Part of a small language model's weights: a variant of Muon for these matrices.
MLP neurons of a small language model. Each row is named by its layer, matrix (gate and up: input weights) and neuron, and shows model dimensions 0-127. Each number is 128 + 24 x the weight over its row's rms, rounded and kept within 0 to 255. Numbers have three digits each. A neuron's up and down rows have the sign that makes its largest values positive.
A block is one neuron, or neurons of one layer that tend to fire together. After each block is what it responds to, as a language model described it from the Wikipedia text at the highest values.

L4.gate21:117092143128095142140110097185104098130098155102109172175138116120120140106129123146119113149129088147127123090175118153117168131137134138088099143141139131141152128125148089113114129104157125127094088157165134082090146144155119109126121133110150112140131102124112091135125146134134074132137087161137058126092101114136120172142127152159096054115154159115129126106069118124129105168148
L4.up21:129110128169114114154153120110116132110111126139128135126150151131139148096126139113088136104137110146123164089121126126095185115155113133129144169074161112185158162091099148129107176096162141107131119119135161139094113097150117136156128136117159138104180150110143097125122148083145105107094115161094104101137116101148127146127151127116113088128143162142106064124123102150111119116163
L4.gate744:156098107103149136131121124127130193114113108094089141118115119132103136122110140129119150099118131139078112124133105101119136178113134122161127159118173110144116111165097174120084146199117124071136141147107135089126137097117113145170114117151135093178139153091137126078114145174150108113109115127088123137120118091098120128149133110117117101131175147105091112114141120085075122187121
L4.up744:107143119117133122159096104115142097108105143123064130133120135136137100134164161145133154065132093076109123143143120113143118119154117111135088110134090150107089105144147108152117170115115149107136115188128143147118109152128141138175168131141156141141109120116125122149164110201118104131137135114090123056069143121150108133139152152121106120140131162155121127114108099108091124134132
L4.gate1182:129140107129133074095146122142122153151157129128094117135120162149086118149114118092169116127130123112140144128112136131054121146126096101113085174144133134110103130181075122127141086116150128118121105141114114149095147113110129149103148131145157107147102127123099121159117164140121154153099155118113100097127119145132135127137132127098159131143131160162149179141165130115168069121127
L4.up1182:092138083133142132142121097109089155168101106154142114171133095136125144106172098119115112131102149152123161122088102117127102172122107128130098116106160149118111134179104175142126138101132133129099117137191136120147122136129106131161141073136114103098110104117107148176131136145128150107091134148106129153111105119135119085140108114185090109120123154095130123147128113112117124113104
L4.gate1320:078148164183136107173164126130130148163138112158149142131112124100136102132112148106158152139137133125160133165103125165130115151132172151084138106130114117140121174118112158122165135168165116147131084145131120123113120122139129124113141134098084149145116148120139099175165111187139156150125145134125107199152096089122140151115154034144137097125110106125168143093114105141158135153109
L4.up1320:137104125077102144129092143131146158108116114074149143134143149146128139117148147136119117121116117118143164174121099141142133110146084146119134143142204153152124081114184109119126106119152086125149136125102097149090126133165118141114179142102155140158125097132140089131170127141120101143082093138166110163087134076129113078141148135144132115150084147118110155118104118123133157129118
The preposition "in" after degree or event phrases, introducing a year, field or place, as in doctorate in 1925, M.S. in mathematics, folded in July 1983.

L4.gate148:140124138170137144147158092106121095119138091186118134098168123114150132108131134117131130137174152140155175140108117123138149124149115149149106132135129125114117146102119097126136096115160109107128178113158142090156173082098077157119136126135112137141110095110127110094112091163136143156087142098126110144106095142152097109132119151131137122087085116161136141128136118153145119100144
L4.up148:132104134105136111078174071120111153144184138186113153113145177051109133122144130098108118116146163155140112118122189129155126113134126154127123158135154159116089074115138134148152105166143095116133160115176139119091159101167105115132111113138127094123114122124064109172174146116100174166111156145109092131122070108117168158141131140126135138120130118125133135104142126135106100070130
L4.gate1080:131139142120099136057130173109187141115106118165158142107139084104100100154120124097048141119135107121111115159162143085086150114129148135097147158075110151154161133114142148087147139146126131099163135117141134152125103123088127105097107151137168166129168134098127145159150137153138146117084125111077086150164072130153100073139130147105107155161121123117119157128125140073094109173121
L4.up1080:133161165156137122138138124076178116122119156185136165067121148123102112101141145093094137167099110087126098114194138117123179121170116100140130130107159137141198095143131109128153146145119137114109094150156104071140166149144131148140105129109170097125153130160142144120139114119127153125099160147142096139168089155135078177120127121144107160128154101088116133126106099120119155118163
L4.gate1141:111123096113138146068170167143108113131146111160130116110153135106181116136120103135112105122081153100093100120107121132114157104139118162145091119116131169146125128143142139143132168146132129142133174181091124125165210164160064159111083174085144195116125129126152126083154141139158092113121150184101139102133149124126152147172121142109132165121103154132146131112108093111152128173149
L4.up1141:113152125146139097159170147114166132121143136149117120074136118118157140163129130120097127181076101104109143133103168139110125121145139109194112105106156159098121091088106127173109128128160096122138147159131143139136165134151132133158115149095110109169100154163094139108115108125130107125135099168086124100178123128093175136139094145089167104119145104096143133100146119114134145116107
L4.gate1380:079146085150110140139151149110102168088137171134152155108084138129068115108083123135145119128114167135142117111107142128155157119119124117126117091146156131122114126131114104143155105083124140077150090149123099115093150123090107130150114126155117148116124133129090149120105134075117147107128105159138130164121123158100162099125109136096143127118139146110109098169145149124114112140109
L4.up1380:126109115111106143134119174133182144134154138166127175113168104152117114144101128115168107128128136118140153157124101153132122124102178118140149127110131149113133102155120112126121130092122168127153158072095128143144208120141109124107147139162095086156164092117104104124114120112140121098122099164065122181178092150112138093116122141128121121110149125143128114142123136115129117147099
Word-piece fragments inside a word whose ending is predictable, above all ed in "Preceded by" succession boxes, plus Greek, Swedish, Wolverines.

L2.gate48:160171072107108159114128144139132131150137113104106129168129122108113180141102076116139146137102073132107107167135102137098153157102155145124149134153126156104146077137210126110122159086088115117136122131084140115131129118131133188161120135173135112117122142152113119135143100079142139103083081135148138091080110122156122083110112140112125095115157143128147129106177105146140121130129
L2.up48:080161136135083103079074128107089181117150092107153138112088106133152123108118144129149161121146167137144139170111143111077170125073133126107164078120163098139114166166098110152129117127161138117160128164140094137117132145110152104107203140134153099086110153134108162137113170122100139134138127139148157106115130120156105123127099115115111126135167114097074161139149123113131133124122
L2.gate247:148134152153101124140138153110125124117113109137110124096117139163152144112158123116126124137149131131104168124111138134091143127108131133135147114121164169158119115145134119120140194116122150099147149167092101105155133099131118145103139119137109102169137154146127146156149131121152148121125090082151098137172102104119125137144146109183110117156111109134085137114130082082128121079098
L2.up247:149119145140090165129115127116123115114118118110135159129117091096132125144116112126122135148136067130137116102116165156168127128132114149194108130148137129155110147105117094081115109132087079129160167156122130163155148134110073141126121107132154135145106104076126132139135125128112124139129086165124131109151128122122139136142156144141116133136084108118119149173147176136121108151112
L2.gate367:146148075144071153120136137134116121137164150120124112099106133088095134169164129128155131142160087165153156121150147133153161150119144128133104119086122116134120142111140103157155183070116166166160126140107143143157164111159177175144132122115137148110150100115152141141108160144095131143097121097145160122116108184125122087135164145070136114097119082144177136129116104151088112136122
L2.up367:138138104088109104088103116136167115104150125155107093111135148120084123178120143098126129098149098192155168094149108116139135155136110143145132146097119113134125166115107183205136152105115138135176131138101094134099131125132130135126169136093163122104128120168146156133083125162172111092105116114135127067117096119119115107119109147082146120121140131150128111116104145137141127153123
L2.gate864:167121114139117115101147133139134089106096097105120097158112124108126168143093129136119112139125076123130184106140166104152138148088126136137152097127149062089117151128132071138132184141110091144158137133196149127122145104129126187112138086122133111150120162177169130114148156178108180086165120127136115159122145129127137112139139127127143100163117082152108126129162119108132109149107
L2.up864:160156105099108132113147136157178107139134116147131119129111127151114162134118121088142092097137127133113092118162157113111139167088105142114107167136153128116141144126157103145141075142177106141139156128119131121129127140110152141144148114208135129126109164123150169114143130137112152067139135123133109117106119155157136147137121107131113127174131084142065158132111096108135134140109
Particles and prepositions right after a verb, chiefly "up" in phrasal verbs (picked up, take up) and agentive "by" (accompanied by, helped by).

L2.gate297:097112117146098139142171112134163149147134139150078128146088153113156139117155158076133119102096106169114107152110154147094131057157107185118154152120155101132131113113154119109142111154111133139127123112145132158126158154115146150134124142106114105142129104119109169157146118133148104149142137136163130164143105082136149175180121159132140076137159128118134180113104116135135139105191
L2.up297:172125119133093077136120166141135149129154145089135140079091124127121151116137141144079118144161103141110095136118132122177161119113128156154096112121105097152112106120130106110063120110142131152138113147122095124111116089125132139171127128130122140137156122089146107125102119106141181140156110127146170121103116182099142148137155127125102158135133139157173110118141122170118071155089
L2.gate577:143136147150140142113141116089163103116171141103136146127127146153097110149116082141148125113129068089120101155120131118127134118122080144151106123131141127141120118159122095137150180144120141134181143174092121107154083142104123142105115078111155120129109145129130145164155132169121091142119121129136119109111149107129158129151108143187135135110147096134102133165138079166108092102150
L2.up577:147119118128149142175153112128133198086118156182119147064112120125108154126153147133118134095111097122134113141123109090129098100114143132121137105120083081131116096093187118090128146128158147150149127128146077159097138141146153125126146065127108089130135110119111119153089136134105131131139122123154175141103142104118154127117154146127099096122117108127103125102103113174081137151128
L2.gate705:132156118140088130165110134072132103167161085112149136162136122076114147123092135151141121115107156128125140117091170158127148094145122116152122114156100102194130113112131160124117122095148079146112139136136088120104123099098151154123147125111121105097153104090132174102115099143156129111201168145126153151121157117111133112102139113151153148149132133126136137118136128172151113118118
L2.up705:151141141136143138122085153141127106120144163121155155111101118160121112133137150135154104131132092096162143148117146156083103111156135125134101121105141146137171154126132148132140110127126117144127083140107125078111159129168149112119122107188143120163125139169102117140123100153094098101138145103156157100130105149146158133113133195144136132127144139123154114114154137099139141141108
L2.gate841:128134119102119151183145128145133113099118166126093152155117132099112145125166103092146096116104143156066143167102114119141116132101133102123096076099139163170119144131140085132088153100127116102154117061091178125130138128125119100109125131132140136108147091151172153117157113131097120120122100157168155143130109132164122143143108138118125138116139116149146163177146143161083117127133
L2.up841:129143128114114103146135112107109142107103156128165164149114133098152115131092124112123149138117155144125079146125140189144192144112093149138074079087154133144134158148124146141157117135146118113129140118104117109169124145127104115162095128137121092139153125079160097109112148125135083147134138126131150160109135088100109141142143102106117116132098163133167093135140162141134158113128
Subword pieces that complete a split word, mostly suffixes like -d, -s, -ing, -ul (trade-d, runner-s, Onci-ul), plus colons in infobox lists.

L3.gate1014:154122140105064128145094137108123079118142120147106153133095114109145187082120069169129172138087106122136150135118136150180121104149155099151113108096109121114138098134127121167145130147070101173125104126104118124152123141125102170131145142109138095128105129085148115126135115140144103103128111139135133111177134124146111103133150158107123127165122065112080082121113160106122139073155
L3.up1014:148140122164163144121119164135104106103162168110112132130121112137111095122140132152099122195144159102092155103149139137133122113148177127121132157138123078125132166124175144135137136085121130181085129082116152149114151116115127140120170125146131104106123080141072142143104113119113126101123138113144150161167182101127138125119133093098133134104154149139127123099105150132162111096148
Spaces, pipes, colons, semicolons and open parentheses right before a number or value in tables, infobox lists and stats lines, e.g. | 0 |, Police: South, / (0).

L3.gate509:125110142146118095131102098125108131160120107125154107148146093106128138098122115149105123127121169126112141137120127092163183150097153106138114124058131114084109169150109133112161142096136137121126128134126141097136102105147139139151158128131114136118131180109128107117105187139123140148127138131119146144085140155126142090115153133122159108108095141158111120136091119104129143133157
L3.up509:084135149088135105139099151106162151141091128151131141155177081160090111116093154134131092128102127111115113123125145116097125117123114116093147178135127125142122160168092113142155128131134059104106117137152113125118129119115118123149083112106109130139116151095107127144157148116116117116103096135125100111106144118104134155158112138160170104142086145149081136166152099108152122144128
The preposition in, plus table separators like ; or |, introducing a place or date after an event or venue name, e.g. Championships in Christchurch.

L3.gate1523:129129140128114086139155144115129085150116120112111129108117132082123141156141157118171127157103144101128114112151081133081143103140181150169172136177164118110122116116140145073179080140140151156146148141157128165122135148147127149150152125169099150131119128123138148122078090128174153170144079152128125107125147080084111175128116099101139153143093126152133122102127112130143137171114
L3.up1523:133134107129162126126145127110101104134128105113135140098102137100114124156121123091172115100137144136108112100090134142146130121129165168107157099161149132096120087152130132107129118135142142121088127139086101125116152134172130172120160114133168142122109136118128109136124087088140115105165139151152162126069160114119146115155159097102139106113151138119128117097123114111119146126096
Inflectional endings (-s, -ed, -ing) split off a verb stem, mostly transitive verbs about to take an object or "by" agent, as in allow-s, head-ed, urg-ing.

L2.gate157:128097154073157131127102139098128174107107116092141098134053107098103138131115134129160133089171131095107135137130115153110155118104179154109106134116145168120128121136119112106116142118128132066155112136156145168098125139176065125154179149108135112133143112133120112138136126121132123109141155149126129114151156083139144108109127148143145117110130112106071114145125143134147155130119
L2.up157:124100103106114139108126107116098154149110125113146134126141139090166121145125169109093125122137149166102156126136121145111070099118120110112108126187160112144102106067115088143134104106126152140119151108085107081145129128136135060100071123094122173135140160147134100154147143136139134119122096104111131123122143115110103126086127150124141104150138135131136108121148174151156105137117
L2.gate342:116119121146106110089109126146138142146125118100117120069137110103129143145094123128119122167156129088101132174111161166156124113123135154164120138114127094109113162156162156132177134108151112150144122098092132110146125131136142102101141141155104127125108107142124128108163110126133100074146086148186156107107114168168128125165158128132135112065123109082180119149139121106120104124132
L2.up342:123091118118079103151127105146128126131132124127100108175111110123110141165106120129122091128138111117156131159115115149101087126135124129134107116142117146109117128114069149111124142129131154107078165179127169151103116167159127123118109094113144110119116096111100120150089133121125107119078122158131137121145142126145159076125141153162137119137134120100136101150074159156146136119168
L2.gate886:151103147135121074119165129118135174142148148114186139156123109135138106141122131143158114083121141122112135114128105136140120110104143173146124121111139121154099086178104134148139132123132179111133132113092085073107130120135124120116137097126090115120106151162122115149194109084137132146148147081142131143130124151148130133106085123108121106076152132103110122095121107098130119134141
L2.up886:125125087128145122108141117154118134137111148168143142124112148115123109134155102156120094111116099117114091142129126104152093135155138167122141116123114117131103124115128108160130098116131171150144140114112145089143158144132092127143164149136134086130151086161090112108111127103117151143130114139156089126145146104147110191116092114152102139156166094093129095111124089122102100139124
L2.gate1178:130113125093109147135082113124104114103138166122118108158130120144120090148133103131117132137140158146124184059123130118131126100152153107123100117112151144105117135125145123119141133162074142141093139136098163108140127113116127169105105106080126142137155166110131142163186131119174128139142149130123137135127174128130112168127092156115108139122161110139093106126147142103106131094098
L2.up1178:111143181137122121110112151121155142132098173138081133127118138135134103156126099140145149177129099114109192147118126137141172115133170143131120135128132137136125142117139096139166112112079165169121162089101188147125127105151074137127119100122100132110143120111131067118081109106153128137087141106150138118113147101097163135185191140082148089168147100089187135103144127152124120127144
Fires on the first digit or separator (comma, period, dash) of a number, especially unit conversions in parentheses like (141 m), (3,810/sq mi), 1,230 families.

L4.gate12:148120139136109150120114119162155120141103105140135108096103140132146129076131131126132115122114149053150124141140109155128138150138152122193106073124131103115173096142137120108125106108138141090128105127142109178089081130128130150036131125111141147098128190097101139102145137120139124125136114137108122143084121102112183145128147158140135159125129129138092135151161148135078133164125
L4.up12:129138117102130156125147111138103109152120099122136136212116129104114137124107160178124145076138120129100170148108150059115078132125136158120112133168135138145162201094143107138108124141144083133090183122113118119111115075126147161118144139125127103171092127151130150152110139140152144107123109130121103119130167112157163093105131142153108121125138174136151109145134092118135113093159
L4.gate184:099135149120136099107119144111157095129114102102154096130102133127130180148105135155119093119126103107118129129150185128102128108109114151141125104139166125133111150184153134123117125113126155127127163147143151151106119078156152122107142102144152078125123085132158152117114133109107118119125104184103100128116120087075131084118101106114114072152124089115144159129133136129150111109130
L4.up184:137126144111114167088135135081144154073077099112128129131145117141156109134082122102140114126153135127100138128125139098144128107114142149127170071158106074092144102137111160124074135159126101098110152131176131104102130132133138062131117127139176114172141137111141117127113097125096149105133109194138109134095096132155149126113134125124111125128101156122180135120106125141126106158158
L4.gate202:125110115094149169097134132159138117135105084140124113131105103140122105135126135105133154064125131127156094147113090164120128120151090123149110143106129102114134155103112120141158081123124115109131130108131100131117125118137091131119108114118094160137103171131184165105137136128139136113167153106122097106098110168169136165129140142119123117111137098117091135109127083081135087177123
L4.up202:128138166137143163097110187137138122115122118152153105102193123109133114137123168132118142130123145112129157119154124204136146160201111092151117137117138105132154137128131136120154145090132154151134151105122118102154118105148116147141109120103106159123127151111127107138150119140172151116151142121114138110160148144145127115129116118056115107127126117127126158107121126126185094147169
L4.gate1039:136135140118144126114114153110100136174110109097111167144083150095134112061120135176119183115120087132155122062111090137186177125095145141087102113170115067122132132118148119125140133142161132087124131102149148126101127134128157067112115158074129162146113132151129119123116159127129147115163164095113154121130109134109152139110092150123116145150130103110135183176150130131086123109158
L4.up1039:135134105125121115167114129174153148112122120115105072166156114128126144126131115132106176121150148114103114103134117114132160144097109144109091096131145127073126114100158149124144105112157052088137089136116134150129126149125138140121153131100136157142116082116134147114155114053115120143127145121102125126114131134109127130145148071112134131150119136120092153129124153112107118149140
Prepositions or connectors that open an attribution, cause or concession phrase, mostly according to, despite, due to, by, following.

L4.gate394:166143080115115152159167161160123158096110184114103157154095138116126126148101171133134112103119130126123085126097058137127123117140127113164118111133110115096146101130100097107145163141128165115074171143103158148158147178132117146110128173145134133122158119106126121082164125140120121134149160162133148115148154135118127083096164099125148131144111115100152140152090141144089156103125
L4.up394:131145091149141146121139127106120113129105161091106097115118127183090108140098147139121101062098101123107107115103137141123106128120106119148134099118161162117141138186147091131123156139176152090157133111125131147099143117137165194134107115134113135174139114136143124108142094148116140105117155164095144091113159121105123145163153139101129152148129120092125107116147107139129160107128
L4.gate460:155147111111130117131149131139116107132136156166140097128115117114128146185088099153155101158128104135155115139112082103090137128124081105120117134172074136127174117114125122111125152103154171139127137152128147155109195150111120112164137088131095139134152173134085143078105081114084119142125164129161147103118121146157102136103118138094130099074145116152118107116128134105139140116105
L4.up460:115106130122177115113124132160119124124137141100156090119127101117126145159080129139119135139134135066131091113114116128124126125134118107126158109116142129122105112135110104135161134192101147071109091148094159141126170129169129139137147165136083153132202135110105091144120127147112148127122097119180094173098109140110144115134147138160116126120149086150103111124121092134110148111124
L4.gate687:163093124155140145110142096106158127137140112142125173105116108130133098219123138116159093123137084124136098156125129111170117094143097101118134147165139114171114100166086138153133141115142168152134169130169119179116107149157145117136139063129145154094126125107100116115094137139148127126138120158143104163145132145138145107110111095143104153133131094127157187126116115116110181157099
L4.up687:122128121168119114102132086109171164142087137091158126140104155119069101095116088124117127150081122135109106113101115140128141098135153047112109095128076125139123129129122124144139116165140141101112131152087131160111141166136110153128135152136051159134106112152118140127125111153115160133131089121123142115106143113087123126129120133146113141121184149121142137069113120109174107125133
L4.gate894:149069134160153131134140170104121134121109105167143110120129160113144086189112148099113122157117142138152038111097104090111104138099143151107135126130126080138168124099150128093104139135172179117140100134124119181129117133139112117103109124143149116102123121095132126155132118118112128101150085145195159120137132153117153092128147114115116166140144082142115173119130149114067123129171
L4.up894:130106118164122134092115112098159126120099118128130119108119126121095154147098146122102156174104121132202105094107131111120109129125081126096144136118103106118135149149143175089112117163183156114126139130152145112135122143150101104110142127127161188107124125119141119182171184113123137100196143143181084146147132111133146106131169099110102137137104105174098093125108087137072137157117
Final pieces of transitive verbs, mostly -ing after by/after/to, also -ize, -ate, -ed, as in shut-ting, se-ize, rot-ate.

L2.gate619:109152154122072126137135132140157144154138184121119118120185109149101147168094079110116123136119111065128162122133148064134164135134124167127153108114134147149098147172118122156112138138095157110080171139143131112131116142144143156157130170143147132157130138087141101106153118116102110102164164153156126150095110179107123152129165117155098076125151112123130129126137113140092118169101
L2.up619:085101161153130131117092141105130101132134101144103125101134129143160154100104104125078131126159133122152108111151158144136137095143116176147127124171181132168122109121127123133126156157149107138135084112111114109140160097135102139185131145187104109124208124081143147166195109093145182115163133132155126110122170124171117078124134118162065150171117106130132151134166136123100120142124
L2.gate810:158140168109123075103102113105109138120148096136164102133152125126082130121105127167119143100146122099112119089116150143079141143080104139155143135107113106114122119151146144149140131112138170158144183144101108093134103052079174119163145122133135129116144114169115116120129119144132134116171116115089158138107127050115114088170135146139163132155141135133123152140139129085128180122121
L2.up810:137116153123130127119166109096105107130125109089150103145133146141142167109128182127155132150141146152145111110127136131132122123103132092168194095105100118105085118074098148136127120137112111128165153141127128070088143118123127102153173129150136108104175145150140126129157112083124139169118115125089116122146109155133130133128075163132118117131137150131126178133133137111121114148117
L2.gate883:133142175099092118078144135099124116147144092049159102108133139112153158124113124128094126122147134120133115106096125096143120124152128138127113121174136156121116128137131140157131116098137144150144197159137144124115113092130125120100135139129116080137131153150156095126139154113084096105133093118170107121157092081118122149146156132123142133130093101141108107136134112106149126129128
L2.up883:140143163192200133117154170122139133173108110123115117142096155127116114136126069186114109086143116090125115159120158143124125122101089139141100153114155133125126131119152154124142143087096141128152139157114125072137127107115084133143086130165145110102111123119134134118128148128120088108147121100090097134152080128108120118168153165091095127157140142103127139131128129124107163132135
L2.gate1309:162133141118158173133090147153069166117127138127181124151127105125134118136134165138094132148109128083110123132140106133096123145146106119148157094097110174140104170140146159143145147135110130123136132127140127137110130119166111105128127114131106129083137160127126148113110138112110167113161142114143088110133119152107113094113082090113119148129134125157132130093123106108068143136085
L2.up1309:127140140094147171135103142131132151148137137165133127120124105133160074122162151182088111135134112089136130134111138150073179114091104104098143124094065131160133171117149164081118130133134132144147105127110158070123102136104104092171151126133124148113095200095116124096157176148152107151167101130133081108140140137125117097119098122106126119111138114120130140121127121102114116121136
Prepositions like in, at, near and commas right after a place or entity, leading to a larger location: "born in Tinmouth, Vermont", "commune in".

L2.gate19:183114098112116085143148126138114120155112129159100086122101177127123119136135158119120151107071163048146144067105081139131109124117116073169114135094124101104147133145158135113101152106097118132091167122117152083127097148106167127117138120081115126128147126129135106088144157154144102147145123099106106108153139136154140133163107121144136159126148147137103101123068113102110100130075
L2.up19:167128147164137175143092138098091156135118079116128091111101171104136140124137133121111118146066079148148124103094141150114172130149141119135123139133095145133110157151145146130131160156112161129134130134101108095112122127131086148127159172140094141135130157136070161116149142168151152131143148070116132190129123110131144136143123146141122107123133127101092105111126127151123132145115
L2.gate970:116074168114134105122113118112152118082133127141125164110071129084124087196137152057117132136117155136046128133114176163118150119103123102155124149171127102166124141112169107115113131112105117168134125132162129080101123123155156138128156162143131127084142105128129104115129118078125142124097130108156120157128100136201161142122113156152094095125107115097124082104119140146122115095077
L2.up970:145126118132153094146098143103096139144128173154124111074127144188142116143127156116146143114127158124112142125117177134114101076153133141143078144158100064157112106147147154133104120136103114157132129138078158095112105161144097160119153135133113121085147113125143108140132134112117149175124095126110105121138145169184165109121127145116104142112125116123126177136139109108126150125117
L2.gate1182:092101157103139100140175109124121134125103112148128162176146177150132163173147125149117175179105128060124179148110143102139159158142151118084083177135111087178117126149142134097142086115102099153093115120097129147156131082114100136110136068130132146122151154140097162102173135121136154108095130116123059128108120091143139151163145156153126176085125131150113165114147092156102104116113
L2.up1182:103124158094075111136125140123134169161115135150118101153135123154166118142114170126172132154152131109094121149151129122137124145095136103084111169149114114127109124106148122110149116162123135149109146152147134101149117132156118095080119124132134103133100135170102095133148116126156154115131150099129123101118104136158153152074114127125123106117079119071121075085133119129152130186080
L2.gate1289:146160104139102126152140125102123156140110164125106141106106157126103122218150120093161141141133107138137120151080151135089106148073123108070085145116103133128109114149186127114138086133113113142136140113113097136122134117130099123116128126126111140114168118116122144120132154125111144167081132169167152092074110139139131147110166124143160142085163131112115112128135083137096116135067
L2.up1289:110133157140090115093118126141138129173129139142131106169132105142152099089086210138135144123126191102086147170098112118128159123174121092090117110120124151114120084111120094121079123109116098056132093090173210145125118129124140143128135126124140120124130137158143118123119159115130107130103109141092110156121114136155122128146158127118125135145116108159133088129110132145116125136169
Second word pieces of words split after an opening fragment, most often W or w, as in W-ives, w-reckage, w-ed-lock.

L3.gate859:142143187153110131125130119126141151152106141165080124114109109152131141138162141161125116149163113160142120121134171143090151155089124105114109153096139126141102147132139125135142114138121114151121119076143132147127166080065101179131158143149166126188147163143136135129136132133088130087131161101107114088098170109188146138145146124139117188107140150083102144119128075121129159129101
L3.up859:148113130110175133104122151121110147149110129155108125136085099113113111113112126115157110096135101131125144107173133123148120153152122091107099143127092147119159103180155140141141085084128102121178103133163129127124063129099135171168126119146082096157144133118132147130151113111172126154138144128154148156121130137143170128137162102153096168147143124105127137135106099175120093139126
Second or middle subword piece of a common word split oddly, often after w/W, such as wa-ke, W-hi-te, kn-ee, Shre-ve-port.